From a checkpoint of a small transformer trained on Wikipedia: 6 heads of 128 (1 for keys and values), 66.7M parameters.
MLP neurons of a small language model. Each row is named by its layer, matrix (up: input weights) and neuron, and shows model dimensions 341-511. Each number is 128 + 32 x the weight over its row's rms, rounded and kept within 0 to 255. Numbers have three digits each.
A block is one neuron, or neurons of one layer that tend to fire together. After each block is what it responds to, as a language model described it from the Wikipedia text at the highest values.

L5.up3227:136126174085108149137136103062074069120126106112152118055093134192099200149092111063118121072150154148136137076119146128167096174097124129100100155138113129127119107127055115110154183095127085092113148078109158154138161118151111171088169152115148144124194159102109161030133151147134120113087122169115177091146105143127165102096175160180072133053159096086135123181145108142196115128173098145179170148134098127146145143159199053118159132081158116128148071160166135102212082144148084067076093128179104064098150132106
Responds to: The first three digits of a four-digit year (193, 200, 202) in dates after "in", "on", or a day-month, e.g. "in 1972", "5 November 2006".

L4.up91:124114165173146139124118121157102110096138096149150096100095095111127140145122199074106106050207145166147147096091175070151101118153116092120161146145113091131175098122102131157146176122090179130105133149141149111133121163123153145069095090119096100156120140183145111106157069163130115153082052105109150123181119164133107133113159100199148096177156161138162147076156131109141094142095156144070178129130148151108080149172164163124156092123182130141080125180142070140107126144175105141161166136121115082143116148137
L4.up889:129111148169164129118158132140106222048125143122134078093170160121121112156125131164095066123116121136088126140127174132146073155130049091150163126221134096106156167113149100076129143154116231185137108131096139121123094114113115139054124154148062149140130139138133135083167166154108044136133092141126104095094095166132080122105140069128101143173140104132117216134143127123115078166131076071070120115155125183119139190194121137141125075124128144153143176082133105113127131153145104144164150084139151051145134136132
L4.up1458:128145158124099143126094093144086134093160131160145053154090115114118157143142162105123078064127172135154152098079126074161098175081126061125107161137159109113102149133129124130154144151135130163095128087122129143147119054101073132122134131124082167135186127112073155068117111134125073180132099132080101146150117110123120058151093117180054069128142154093093150168178122160184135121192125137120154120125146146065093150117080044112166100150078145168094147097133111087118111146123101165173106139099097116160214144102
L4.up1489:127159086138153144049172116159153156136145143079142060091109104148125152174169159050126106172096115103114130117127138151156174077119078128134136145165157105088056112116132124145121184096140170164167116069148096094100143144129101163165138156100118140138123136138087115112108156115152083122106093106124144141149100109131171061125151042159156193170121157108181125123173106103093147112149151109159091168153130163116119183177119143072171160117073119101080147120121059122158145107158150135177172134059176123146194164117
L4.up2512:118080129076084128063132127096159176081077101102146122108142181126123136135080141117177073151162107167087117144110124153114098167138115139141144186126103160125123128137126130173163143042092158116068120128156185126122118137081133123129089087130080112186103111104100213056169151138118084140164110121085148103161156124164126098140122193100149096136140164124110109132107127137148167172091100095109165097171092186107145186133127119101155114144126137140120144110184101187159159123179115115211107094128098118165114110097
L4.up2531:123113155127097078080119126130127125140159129131124056128165152131060140165170161059106186145119157174080124107209205088188111171073068161147134160115141141137126107147090098136169130171093116183128091184126120139099112147104090136123186150122091086160118140140083128078158112132124096107096097174140169120168102141154140102114122139115094099127142128115139150131165105119173190147100151155095171133116082177135110130126179112123169113093095130127113129102096079079159125128156094102173098152134067155118153119073
L4.up2847:128140155133149074123129108158111125095148173115115066105144137146153115157176124098112079072151082108109069149102100099132160122181172104084079111154073138120153069128123115088144094122074128094113165058118097123111147150126105119136157098144083154117134131092059126011208120100186127132123122175119144117135129161128145098119095060137114147100099162177116177178134125114133123175130076134111172109128202160150100129164130122134155173073103135117128187142110111080117171163129124152190186140112132112131172103115
L4.up3131:132099134054099056066129152130149106122162101130160158103193164084078128103157141137129151139120175113140159134119175134103057157106086154155143179173110105168126104145114122143110170131152119163127174135090076160123089111110152165115107146122130087147094113147100097076213136129138175141150121128151173095153092151079121107104162123149133167140112148125174127151167137126147104168131191132090155133158180139129140131150167109096147117204165105151150113122144160162132133151063131186118168103091121133108111102125
Responds to: Tokens right after a given name or title that continue a person's name, such as the surname pieces Re, Bro, Maj, and "by" after Preceded/Succeeded in office boxes.

L5.up21:164158180128141150128143154108102127078164127105137141116103145128140164174167078076069075085149142081141132159088188146102132127131147094119145142152091126160125097189148159195114126105115112129150118107140162135166113125072109088120115128123084159115096101115111102078147103137191106113230066118093185110148114197097146114108140144138065171139133139149154120164184138136188069194185168122101152110119145173117106191127097083104156130173171082154155153126106106134111097090146109111200097109130093091118135184165
Responds to: The token right after a person's first name, usually the start of the surname, in lists, tables and headings: Olaf It(tenbach), Tomasz Sa(łaciński), Vladimir Gud(ev).

L4.up712:126137156117147189111123122126193177138160138115110155118063225169148114146117102081145121153127100083097131056146130124135124126128095146105109089138145125143068116097159186093141219113099178138178166116107178092116130127107128198111089125155078134114099163131091210124076120119136135115117096134076161128120148180128168096137103081135066136172143150118079191163181126128137085119070121133111154128134126129120118124129132140101090098085161168109078066163133201131147126184120150166072130151089094124209145134146
L4.up782:139132134147134140087129111092161110192093147083094083153093137175130127117108174103139146127087100151146116098090188179094073134146097120097143124178116188069054130170167182094183157102111116152115124175113146078120081102140121154116161142159157083132118169129152185098112146148185120141211159092163138087145082126115117084106150108138159147182203165114132138121153132106112097148115171167130121093111103140179155123131124179121125148140074178168134121135070151136112133193089115140095132154112107125123188112119
L4.up1921:138161154087096164125093197167119146155143096160113140179125173153133138137084124053136144096136150152112131128134117122086113168096110134074145070145067143109106143129120132098153159077056116108135170105112169133136033090144121140095088130131166125152116137090146141081084154162158144093116070114147149077141088153083129072127178084145130107141165142139091155111107094102064136171055142111168172185108123153108137181098126132159122143121208132110097104094138113138125110155112108128087122143112131082122122129110
L4.up2139:143157194107118148163077128145154123133113147119121113151157219127136168180091115086137111149101171192086137157091136194111064156117130168112090092093105150146084124144172144140165124077099129106116145168094166168133074150139101120088138090129158141160091119159119150112112132165138132101154112161155139102113096125108161101125127060115119110106152174099126177125157083121067101117151138135157138160107101166127126141144159155132123099112157182149093080116133137112104126092126174153124124108123062085105155124085
L4.up2185:123153152114097125073172132153158183145103079166160107166095113180093160117110155128139131083151201172128134103117135116169124166099119127060144090162139152073101155138173154085112132054148157153128097114116160126121045118131149125111166123157121173103121141154124139143126154141121138143114026166129157072136173107064164128115157075074076145062130123129126124115189135118136119129138186185117094181096168125137131098170167107143115106125189128143111091130136098141146109135094181158042167093083090046141162206135
L4.up2588:137107192103102113091117134172172159134061130119125134161129163152158132123097100047080129094118083123090091149127128109167090132106104158151086092167130226053151065112195123119135159178114146145137186126088169162151119162116101150139146124154121102145141147122072175068154153077141138163087061162004140127171151145134151088133116096196141175103127166124193160162145108109157123166094201164120154111146092109153068173135165121156106089127164158143123083112121158123147097151150099159121206152083074109165090115132
L4.up3235:148144165077141154142140095171127150157152130093140135160122137131117136096163131124104144094121119075048161103080138161121145140123122193094110144115085125097108087156172099133135221085127176143107099136111117130095117120139093156111122104159111185192138144136069248106165228084168125104160138138100136164166123146118109104131121128157039149147134139126122134114172053133094112112052124134155148144129137136119133124083134123080111052157147107140100051113084175110110091130101124093169182165120060095130123094166
L4.up3246:218169144133133167167085180168145136106147160091133153122126173130141117121130155063124112086141189151101133166041132196147107133129041161143116164167125161116103152133180126110166088101104140098124132089138196148115086125083141079178121114109101125116136133138155136138117174191131129134147067134122149105115136172108093117083127077171075079074173165105137157149122155130115082152138160158151144116104146142072137164140161142147054087106185150135147080063102119092155170122093094158110143176051087072119159130099
Responds to: First three-digit piece of a year after a month, day or "in" (201 in 2014, 195 in 1954), and War in "World War".

L2.up593:140140183105131159103033134110159163177181144081172137132078136153123132177098118092053119159154137178119117169140116110150169130129050134107099088108067082085105136169149162136171118093088114148163137076113174138135108054100159114094144130158130170130071104113116175128133114140163125167132053107144104069093128137105135131094175166137138142177126172107071155093148135101166122134127165143165139140056095180120120113108146101092163123150137193201143179121133123081113103188112156201133177153128127100142124115127
L2.up753:094125115103104112103083164143150184087104144146184131134106106093168111163143118116127130088179144106163113162100129068116112173131105071163086125106072145053089084225115205175170167165068121127130111144125178097155110128120129131159138134204087142132139107082125182099149129105169142118131128082085126164181134135116144119081116152194143116117198144127159108165105140134148136137117165086115118105171099172168193146147090045070149088188148096175093112157167145098165119146056126129133181138138118113111121084073
L2.up1337:144149117088045126121068159070134144089102141102181159086074086140099152158141116085119156067136161148113174161128132063146106130147133158117101145160105103109111087177176157177159110130078145129138107089165181126133109058134161149111188128131084207129122123128084144107131103119140099108166114115105139157147169139133188137096110178174145140206161170117113166119099142059128115188158140143115164126099108199143187111122070141045179162169148122155087117167132089105143097174105115129131189087091137088129115105137
L2.up1705:112126108123074101160129098127104117109126118136152150120079121141067123215159107120095128099144201147098185166089156078156110199138134144130111152108116109078154098168128209156161148111084165139154141124124154136115128115172127110097159107128129199122068122120116174077160185116141128155139139116145152195132170139114144114116136141190114172158188153140174152130144101081125030197066148136122204148102096178138167135104098109090176108155135083178080142106124142089154160141092107171131158114107136092151120094126
L2.up1756:122111142104053145134092126163118113087128159110154097167117120178134138132132168171091102162183177125145171162078167119054135152204142178102129163108134147118100083178165183137134112171158152140117157146101176106139069064145148096104138110175097096115162099099044182131157115146169113199116123156153153125152179144102109105128145102130068107180107141125146110106135106106123065106133167104160127125093092140149170118116079170023109134162148132196163123156149119135123080136093156132111122083123133135154110141117
L2.up2186:202169140082139118145088195118173191161196161116151113137094087106119134170096129110109165112119167176087146175081132074154161110096153141060139075121123138104144136133145177162175138122137101153159093097116124113105099104123169101075123120184128181139088137110122166125135165131147117144143066109127114128146169141094130100141134151116101081148166156085113125117118115076159144148142104175139094157149140196140170173125089139023113029174096115130068129132133104081104117205131179135131153166097135112162138096104
L2.up2207:109118120138112107164113181067103124089080104145163131085159134196133144175141137171143093110135235162116121161157135116042149224133077123128080150117151122107144103154128104083149141119119130185155143128111165103146111080122142101137130114195121154127125156076104146098140146100149151120120131143058117163095170098099119123149141151148141119134183143129152134142066114072124106191106140104077163149137087179137121108165100105078126112147130131132112115129154160109171141218093114158120156138144118124149073117110
L2.up3016:123136103104094123143129131121189121060124125181126145065090120155138165176111117106140145117101180144151143126088124084079125152167155162157107142125104106097108120151178164142125164122135126161155106135081140112142058083104166099119139140173072193104101144083111159055090081138131130107134103146056154159176143119096124085143134155132087134168209159108130138172123096099145110164093199157161166192172064138165178099102139077100147162155164147167122118124160167141127086156139131172098111123139118109119140106089
Responds to: The first subword piece of an uncommon proper name, mostly surnames in tables or cast and roster lists, e.g. Ch(illy), M(amedov), Ob(ispo).